Part of a small language model's weights: MLP 512 SwiGLU, untied embeddings.
MLP neurons of a small language model. Each row is named by its layer, matrix (gate and up: input weights) and neuron, and shows model dimensions 48-143. Each number is 128 + 24 x the weight over its row's rms, rounded and kept within 0 to 255. Numbers have three digits each. A neuron's up and down rows have the sign that makes its largest values positive.
Before each neuron's rows, "fires in" lists the words (lower case) most often at its 100 highest values on Wikipedia text that the model never trained on.

fires in: "i", "s", "and", "most", "t"
L4.gate436:153144092120104108165122106108119150131110092133110094153160183087172131142103131145160110086118151119127087106139132143115132100106109141128140159135165101091116135151110141145157134103149136133113141123143156134161108153121118075116145155110086091117120185116147156123123117106149114092
L4.up436:138102117130109119111110159164093138163133146107139112065118100178133147096129102117118119107130096121126140134181140107089115133124131112120112108108109143165111157114134136144139206125170142130134120120129113143150136127126118134113105128110118109137109094121098126095170110104105129103

fires in: "after", "following", "of"
L5.gate111:149102101128123124140109097106087135141111128134150126082145128158125165115090093133135102159134131111173090137090102128144136104123106159141139099112151151129146124119090173157141104130134125128121111116169166109102145147121105122123137115105122104117144115165133166158101123154145082154
L5.up111:122132146102128130176185140146132142135109125133149155146143152095087120123163134087109106117171112147135125140096134110069129143153126155128117121149162125132163150121099101120114174102120106128173139132110099165094141100173140090122121120108101156118100144080127120079119135125081130125

fires in: "that", "of", "about", "to"
L4.gate341:164112098137154096143135180095162144154097123136134109141148113136124132105105102115171122147111138161144125110144124138122135134098128150129150104140145081113112107124087138116153132156126115204127135112115129068131134153138130139127104118164114081151124118110125125154167098154117119140
L4.up341:100100111134174121139102098130128122141125146109154090127128134094084184122099123172176105127152113122114107127150139136110115149124083160154139105141103160154097087119093133175108166104155147123154111143153128123115126138125135139166164116117129120125109131090114183116169104150116081116

fires in: "to"
L5.gate148:154065144114104124084117116112086126174112121150135177111119106080112104138121074150135127146095105111092130149115079139087135111107117143155120153131145151152149108122122149128121078119120159194128158162136133135103180139117122131060069104143134103179162150153136149127108098149162100111
L5.up148:145141102114112120149129153130117151085089115139120138165155128141111101152148129118116132109097126142134172097074108131091149091085138125121145127126146130143117093087151112142114095126117144178147151170116107141120083141120109136142181129187163110126118174116111118130100112110130140086

fires in: "it", "s", "t", "i", "not", "had"
L5.gate97:106131131091093151113130073147125113094142125144140094134127101056156118158118127132158124102116119134154127133111081086099112137121141106083163147122103138123129097149102111119103121141118150153138121105129127184127172144121095163159101121125105127142160150118176141129129157102106133120
L5.up97:135125136131148116137124094095092188097095174129098140130116117118121131175104094150112076109123116120124131146086118104117130173136119138146105126067142170124124123138105111111143113115165109134155125142102102154117140135132134129131139148152065118114147121113143184123148105109130134156

fires in: "until", "since", "october", "december", "began", "before"
L5.gate233:105130120118100126138120138121141135137123144123096077119096117175127105125112120148140112172119085134135066110127110128124153102128112111139102110147151156131106104119069091159119078142116125121157070135100137116135103144170120147152154109103120114113122189131111107149150121127185099149
L5.up233:102131107155110124099114087113111093128092143115141130125160128122107106134138161113105193186130128095111114128083152114133144134138137131111122100093122154117153155157141138103120148121115109138108098120134103156163135137108133130149118136123088186130129087074144135121099136143130135139

fires in: "s"
L4.gate423:113134129090157122148142080123179119115156133145143161114113116118081212107133123172132116166149129140151151144094133139138111105153135136147177103083119084137122107150115157161145126171140138145111147112124123149144110112119116130128121135108151151129133158135086133159124160118110132127
L4.up423:166125116135113158146125096110166090122090134163102093091109138087123116126150152132119116151130119155129133126175117137133155145145148167143134174081108133142079180111139101154136141105143106116164166127132106105133100122141131143127095117134103121147155108123109144119141132164144210132

fires in: "the", "1"
L7.gate218:144146108106131139117097110139146140169137136125125099160097159111107158149128125159109084108144082089101174161169092110108112149110134144120111169152129149136126127123100152136133145149196118113146145116125133106147098152109120122162141087123132062080130093141113133101110171151132138124
L7.up218:101165144139151168118166141115156115138087119142118120131133100115098136087144101134137070109094108119156133142182122144120136151128179125134133139155151120145091081078156102152111107146140161143122125117128124123140092189116145123127094134126106196166126111122146148126137116112123121109

fires in: "for", "in"
L5.gate316:160122066155155140150108138101139123073108123134111121123073107110171159138138100136114172182135099145146121121102126140167118149123101120151128118098125102074190153109139120122120147153125132182108140111111102147146199135144081130123142114115086112124130173109169101149143129146148153153
L5.up316:118139126137123167118125105096153104118132127123169108104097104106119085097102080161173094088157091103138138122135136082146127123103109143141113142125161141093088139159162136109114077086088100087120072129138131128151176112103104145134138119160139128151117074134086098108097162116110140128

fires in: "to", "from", "in", "at", "departed"
L5.gate509:106119116142117113102115162144119157157119089116135154097157136146178127091135124128114144093179098090158126110150129107113189093170128117171149095154100117135129115141080091109129107117122151115122102135112155156164157150117120129131121133120135099169160155112133187126112140150128118096
L5.up509:089150129130094107124167115153118136150131107141116085125113137098111136142124111119130102110137221146142130094140091127093131120141119120151145127165108087117074122153109112133106152130095123125102119155161123135120155099149099113156134161152140145124125158148098140100069123119114131155

fires in: "0", "in", "1", "2", "3"
L5.gate489:157164154140154129110133162139125156087110092129138097120169053106164133107117159127108109120108143166147111179111128109109138121135136154147117138155122112137159182160136074141109115146096121134111127129148104130137179110143114140139126132087127176157099135138151124085108108085125106128
L5.up489:108130114175129107141108134127148165165145128123177138143094099116111148138147172060140098125155119112155114101128153111166131124141083114136113138130133132135150112132112146164127163133182101139135160162154170108115149154077131145109092093143203134104182122146099153131105146125155115135

fires in: "with", "is", "s", "see", "are", "was"
L4.gate74:119125081142150152128086092124126133129159150165136150076122125118132150123118146126085117129159122128121102159133116128168095117173119119119136143155134146116131130188108134183109099084107113132128080161130139135101139136154104149127174093137095122113123163151124137144143142155114135137
L4.up74:131102147136128123139145077150142121128160139120169109126140119151137130154121157140178093112162157123156142165138125128120144107143124137120134155125157106089119137153124127137140144158082138114158121144130134160083084137133144146106123070086129132096147105150115145149128145118136135085

fires in: "an", "s", "a", "the", "rating"
L7.gate123:112155088092106125107144154140114144130139127191137155148086122117108123074135085142125085158127104162150138108099106160112172122104143155085133150154152131098115111095121112127168156132163116100118123150105146148103146104094108088141153118070119118067128162118121152139129129121177123161
L7.up123:129170107118075128112157108097169090109138160132123156127145130138085147120117083189170129149121107133129124051146111145124097155092121140120126134122115083151136138131102113156142133176153137105138095140104124076125104095147125133107135125155158092095143170160166110138121141128139152108

fires in: "s", "his", "her", "its"
L4.gate437:149124142049139122123131090127125094108093110145147150114146148113110109103158157111116089105140162151111115102128152169121091079136102072152111126156067135118152180155146133107122090133152106154131125124129126124138130130118159104098141097104143127101162130111136168106118148153164090139
L4.up437:146152174067157164125100112139098108097128114163116115154127162080121104156160131125095090106150113144156138072156130145155091092134151137155143123097097118140138140139121157163095121127120126141133136144144152100106144150148167115099089143140133149105114119111140105122095101101181100119

fires in: "an"
L7.gate506:118121114126107121140071155159146135109134130115152102100114160096109101146122144124099114116131110137122126102125125149117170126055116096109111122123065092114104137109131129177142112080140135138140133127164066076149118108113110090162183122113087158098130150139123133131117128103140137090
L7.up506:108161144126125133082153100125118156122127144146161153155138132140110144153115083141086085113104125125116100123105122117132124085135075139096083161143090111153139126114119098142135089098103154124090118148108106112174131132128118157147143108117128113126090122094126145194123078161194118121

fires in: "to", "with", "joined", "up"
L4.gate305:130103155125143136147150126131105130177136115117126115115166125111101118120144118108129111094146139111115126139139131126140142087086133116149144124126148106146093126102136111145138104173159141155157104140145095141159110138131100118082165152133155161130125135146087114126112177114113139080
L4.up305:128117127149119096119121167135143122138114164107163097151116128166135108132124096106137137137148133119131114110124125133124151112177111175142112115122121097139150115130083122114144147155147155105134120097112169133131136086110079080154100118109140127092084131130123117137114097145169154104

fires in: "an", "one", "ones"
L7.gate364:100087121132106102114194137103121138087112128124130125089119125113120137110113104129096134095103131190152140120141123174103113136124117128100105157093089154099103118133150122096113136157164118083106115136129134102074128130121116105143100081111130139085145183133145100146091119121116167091
L7.up364:124139110138104142165127152113177111115130103165093140144169161153125097101136114104086170137108191123139156116134110097103120162127132122125139096155113087056136121146131173114132156139126091134132173133104135138125127113122137112126131114127120095115124192116163118123141124124136130152

fires in: "on", "in", "to", "with", "like", "as"
L4.gate447:146085160120152139122159128141145126117128103147095124127120155151138096121129148133109135100131093134107166113100092144118113150141094121112126106110141141124114132108093168108137151176093089117188089106132111145142142139111159134144109063113111125121148120104175172114110171103126149084
L4.up447:154120099150128142126135099102156116133163123145135127151132127170151107131174107130104147121170115126127146108142142065088125065128126167158100102170159087112108151137086166119137127167107126122124111084122128110135135142140067138121125145096133118106097162103141156109157132143156072116

fires in: "but", "and", "with", "as", "why", "while"
L5.gate151:130104093148128144116101102096152135075119134118122125138120174109140156126137125120147116113134117099105131117145126174144099129094148149139120114122133119089127163158100130056102107087143139129144165087139140154138140154147134137129137151139122108109146184143156138106147117121144105090
L5.up151:151119132112101107110173138159124161111075084107120116122125169132129092130154087125103101113109136095162099086100137110124143104124097104147106146063127120136173104137100134129145144118135135134135089116133138134086136153117110129134140092140155122110128131126124114145136153153077147105

fires in: "and", "to", "or"
L5.gate140:147104096134138153092116142122125178134106108104131114126132128086148080104084131152108154154139109084088093159074179125119134100138166129090143096167116074138098136175118107100125106163096155102135142114123102131100148136155138159128129133110138108119090115102144138124126139121139148104
L5.up140:151118129089092159110138152124139095142109154128166129102118131155140103141117115131148125090135187171111130121141172137113128129078129129136121090193139132145124116135120152145147151140111188121145122143131127104178119143108123169158112142128143070114128101122146167114120084118120142059

fires in: "be", "have", "get"
L5.gate164:175140109088120124141151051114083120122131143101165126141155104062132117154086176132137144125127175094115124114162126076150150126156124139056096125139130085133122109075142126134108090110145133144136127145168129164110155109124102141151168143107111121136157138094134102109140109153111118132
L5.up164:128181115096114148109132093150125200140179151140134097150174100095140122136116146139134088110099140145139153113135099127127125132130128105093122141112116144152127133135085106166080117130129111138084133134104087140156147138102104159092097102143123114101151122157181094133182123104151133103

fires in: "in"
L7.gate236:161148119164122076127156117158158121129170084106089130151117117097127128165126142129141121150100111125173114123128130105146094101106134116084138135164121129146122121129108153127103167145133127138151152097142122124109141147116069134131095129093138108102134138147153085082133112115119153148
L7.up236:151150108146073106149166142124129140170141140136106129177115148107104147138143191148141131100133140145141123125130119154105153091105133154126146122107133104099098155130130165133111153118131103115121135142137145140172096080141102157143109113159168116092076194127178150099115141131126113116

fires in: "of"
L5.gate256:106125113110136130153150174120068160122176120103144139140113101153133153125141122131081116155119132151098125126112153106119129113143135098078081114155134123165098094168149164139093128153100070083139087131153131127124156119113128122104151166108133105138139124115148121125112128093112148172
L5.up256:162131133114098156080124140130110140098125121102110151135093089096115094097095139157161161051124133152114141132125177129115078132198077152099144134151118157180165092138152112143128132150148125092139143134136121135136112119113173083122141141111148153126108096126150144098094129136170126128

fires in: "of", "civil", "vice"
L4.gate268:134121137156100104079166138129159143147146078135101083138106171123095175111131120138094108173123117132185176146129113122134149132142118149176136103105162083083123155117123143110101144137119086170109122149090140121117149140133172141091134132157146115140142145150161103131139096155070153147
L4.up268:125104157153128159108099143129130129112106131123089120121112159126098153125136089148100106183118097164163125159089104114109128153111136147129141139109102110125071127114140094172157152146126098170115125130117083113097149143098122140122100138102116085135118154130159099098149134165133093128

fires in: "not", "to", "one", "t"
L5.gate166:112138153100122113084126139148091135162118129079091138127132125119112152135063085134117118161146163094119109119131108169152132127115100148147124148151087139075106114136124058147101110145174146123159121128175147132153123136118109139163121162151122157143133102081126138110137113109090131118
L5.up166:148122099133144153127176141126102095139119151105129105155166097149140117115159109144122119143111110174194164108110105136128138119125104128103121139149123091102150122132120152155175118112151133132152115162123112094088195145121139081132104101147114143141158159134105111126129157178137130116

fires in: "when", "while", "although", "though", "if", "s"
L4.gate434:080091088096111111129139099131115134071105163181158118119148128112156129137098097111106168154152121151142124139092097106116112127108088153141123124096188147131103125117181130155131136169115104134130111151114160125074142149144131146106125120120117101074126125098166149084142147126120133131
L4.up434:129167117140120139117157099152058148136171151152099128101124117144141110124081118114074116141154131148136116129110096119129119159124141151161142121116140116124127142155151149129129158134141134098119096152130149160102088128123113142130088126122128062100163117148195142101107182109125145167

fires in: "of", "in", "at", "atari"
L4.gate470:128097129148120093130148115135116154152117092084129132113125107124154109106144090169146080122070161097169154132117125101132110160134112140156153078094158111136127150125095100130124115123118150113115149131117148141099112095086122129154131181136114142117144137110106089131152099139153150132
L4.up470:191136119102109123144123117125133109128115145093135073078108135101135185103123104122166148105125088150139120111136129128118178142165122135090147081140156134173132107140130128104108131106097128104102085123140122117137137126111113129147162158128086107151134144127125125079151098143179115161

fires in: "to", "not", "t"
L4.gate454:123119105095145160132154110099136109086108136149124098114158119141102127111140082158119069131084089121122156093075104129153149166163146186091157106145124133116143115139111090123123144149122119160192116123135204167173134113086130155112152117139142134150147143125120140126103125148148128076
L4.up454:105130134160134133132135114120134104125092151112139131129159122089128103145107075114137086137097109122131142175130147157143140120175143159102070098130155166107114111126130102116089117130160153166156121167142113130130148107123127161136142126143132117145155116129091083102076106119147122111

fires in: "to", "can", "could", "cannot", "must"
L7.gate7:110102120153129149129115129139093114108144149090101116160183116082156126146137117107117121167116146137098176157161184127134126145109101166119126143071107148127131105126125107094140139138080087119129136136106097118104148114146128129102066154070150102157165188115117145148126130137103135108
L7.up7:129070171112160146119156076157144138108108094105113115139143126122140135150139143142138126120131141121086127125144186086164147135134157160116098094077107150133120143109116138164079131135124125156137124118116125120122131111148112176113135080129108110095099085115153134123154091116101097127

fires in: "made", "as", "make", "took", "council", "in"
L4.gate216:093153135109160128136080123138138088070113116114115087150193155144146120148116102144131137139089116119105099136087117151138101130153137084126149159169160072108141123085105143117149134114129119143099089137187133142165116106154133123107127126134117129139102129146145124162161123098130122139
L4.up216:110097135072148112114126119130130131114160107112108114138114166133111152115138153102113105153127120091159126155127122188096066140172100139073146125126156138127135132130135125122147116091159143151109101142122120141136125127126119120117161150123113147129138145181137149106122189151138123092

fires in: "for", "of", "on", "in", "to", "terminus"
L4.gate138:164113136103115147115090119153176122141115129092066118164077113143131120165111127104168139163097141130155121138130143128155114125146117142060124115127120129117115123172122137129147141163114124142104129112156129120189142152088164155182122127123122106128146171117144148150110096186104108161
L4.up138:138113156112114121130131086094150179139139095153121147117149129087092111102105120135130103099128138122123119156153126134137151148143147113119124129173139086109117108116165092133150129088119147108173138131122109109104123102151096156109141136154128139134063098094118143155139165163094126122

fires in: "as"
L7.gate375:103146089135112117109178109129151135144130158140107133149164217122118169140172147126168082125120141086097190131060116113142120081118123127177179130119169133150117139144118117119127118100138131158104118131123094110143170158113148152119117130128099128115113134146082141152118153115143088120
L7.up375:105134109129146153153161118148126129119137158139142139144144155121131134108176178110151123138130158105127111152086174123111076113135143130128094135145143150153105102095146133096157151156126161120094070123128122091125139124121136102167144116090074146161074133134106124144152138091118127112

fires in: "well", "not", "so", "t", "now"
L5.gate35:145133129104098138079108118143178124086101108132125129158160142126130148125085109144127104124134153141116128110078123154176156103151132135111132144092131136137188106161086120068149142128147108129180105097061133152105133095195124118118104116129124105168116141131170102108170114142103131115
L5.up35:146091129113101147107176145081140158145143155133113124157100126118172168158143164197140142097131116127158111134139146139085097144141070124133100060132118137155128102087127127100153140110137139163145143159148103119132145092145125115134089145139119130131169124119119150133152154123101135144

fires in: "with", "in", "to", "of", "for", "at"
L7.gate147:129160092131165184150119129172144157145101124137076116152136107143157114139151159167141109147147105164120150164108102112134090095143139153121114128130135146151133145107113111123134130138138165151165111116161104186110117102139139148149139120114094118095116143141131135112118098172107123101
L7.up147:134131084117098157142116152130078144092134155159140102126133117121163128193121139117174130125128119133139126152113110105163190114167113145171150136160163096138140130148155102151137095130133128107102108123101125163133079096122074146124118186095156109137104142141093093109141118138121151151

fires in: "a", "the", "first"
L7.gate230:125167138083147129117118135116113109133140156086133125143151149112103090140130165096127109158129142097096119109132152141102103106144140160103122118115167141114103152117110122096107129112130115143109167129127155152164121096104115159169105143103105166095126069122086119111118103166125118134
L7.up230:131121149135124114130184143120145132150113132149110123142135149105144116120078134161155155104083144116085143111133129113148155158139125121189140155116156134107122129086125121122126079134080100135173126145105137108060113125112119114137146149127097101153098140151137128157130125091122166095

fires in: "and"
L4.gate260:152131121147096169131121122087127159113150124090129142103179137136164124151151130133121102116090158122153148149130122122108128138127165077135118142192106127125126126127143115134098118118135149093133158127146119158115116163162107122127118146124095105068113138153113130099118121128139113087
L4.up260:133143127180163119117109174109152129096149120153128097140146151158127127152137118154130116090143138183144134125132112149104102175104110137135140109163105114127145118108138126110114126123139125197144057141144125113156147142056157122148114101200112122140160185137159148136129133089078068136

fires in: "in", "by", "c", "5"
L4.gate378:094159130076157121178100112100136093163120131145113113141140138109120104163128116119123163121099101143134166085127109151121144180151129138137113112127155154083116147111150144138098114127094128108124159112118141125120089120144142144120085139132082086138104160088145149100096128116124158134
L4.up378:147159117137107131160142145149132147098109116110130091136134181126141138126077127126118124119118124135139131174140126157111121144112153148137122143138130180090137125093105113129182117140115139124149145089139134125119138134079143173144098100124100190120106141117141158114143131093127106128

fires in: "in", "to", "from", "of"
L5.gate106:145116154139144075113108183126100145117112129114134117126149145110118136135140147123163128082101134146120148149153145102137147121139151156100154150147128124122068131120103095154089125117143131125118130104116148127096100158093106114105114159166139126140167108157147113094123105159099155151
L5.up106:113123142186148139134123141127104128155113153144096133133126084125128100099179160103133110151129107131109105147123129153126129100141107137150133121121175125183118122115152079132081126151128139109167137126110102094101137138082128115092129121102138101142126130159135117136143113174104094112

fires in: "have", "has", "had"
L5.gate446:099144140159165134137151099096092161157131136149150138105140110105138140146079164091140112120109139159158125176149085141173114122103090144113130153117160082112116140104117160124138119132176129112133103109120150112148146136062117174119131107134095156111170094137149140157152109142139108048
L5.up446:101134102130093161107152101119081192176099113146110128107121129119135143153116143108126107130115126110098142124142119078121107119098127125104107134116131118140131126150126084124101120141134148155113099104139099142094149085091147165111141125177141135118148117140121128108131128127088165115

fires in: "not", "t", "to", "never"
L4.gate110:110119085126107083142135115115114137133108155142117163168132123084141145131171133189161126110161120105140134115150138170113151108104135091131095159096112105114117129118143145139133165175145137142104193137140078127138136104092143125116137121115148096141140140175115153142146115133100130106
L4.up110:137121144114079120133086133125083089111102145122065101095147162161126117150125181115134139102113076134145143102108123133116145133167134161130107084132117124123149135105144055141111098124113140164143152158148137119143116149159075096130171143133103138190114123136121148168097134087150130124

fires in: "after", "when"
L5.gate429:148136150129117154159109124099088114132129118121097146147133143132140109152122131086102141116127081116115107126103082125135132136083152153175098165129112146119152154133101124117103119144103106107179162177120135119074121140122113112155124153112117079136082132152119130165161136132105132152
L5.up429:132161132131136099128115122122125119136119127174130120150141128124158145111110110091147112134104158147116153133109148138158146110112065187113132098137115074140132147090143133129160176142096133123096159137159145128062151146161130160159149108099170133135133138141119096105121157153154122156

fires in: "september", "june", "january", "february", "december", "october"
L5.gate279:096083181108133156129114149185119127106153103157152129092123088097123149095067116113107111172147153158103126136152113135148128117126120143129143165122096087108106112155147069121126136147119103115131129155147098126118164143142134108154176137128096149128099171116133142169142122149110122171
L5.up279:111117128163127119093148129165155137130131119159151159133139077142144124128146093070129139136166159134112137070144136143170108126082133072101117118110134102071154134133159086120144098133106129128134133109120093133151156122127164063123151094124107117140067144108139118115171146179120157090

fires in: "of", "by", "from"
L4.gate506:136115137081137113124140149139116127136111154128126086132105118107117134148114142141140144143090132123127123128201111154175132131112136172154173108100134097160094074140109111128143079098083079127168095116161110134097087159102145149104120084131102152127120114148112078147172087110079146156
L4.up506:112115173107116096093134118133076156140096114141120144098176136132147117117140159148152162125137158094128135152124147139125142138129135146140098135158139176110119140139103137154108075124152079153139148109155135118144095144206149171087143145178126119161106151142126144136126153151085165160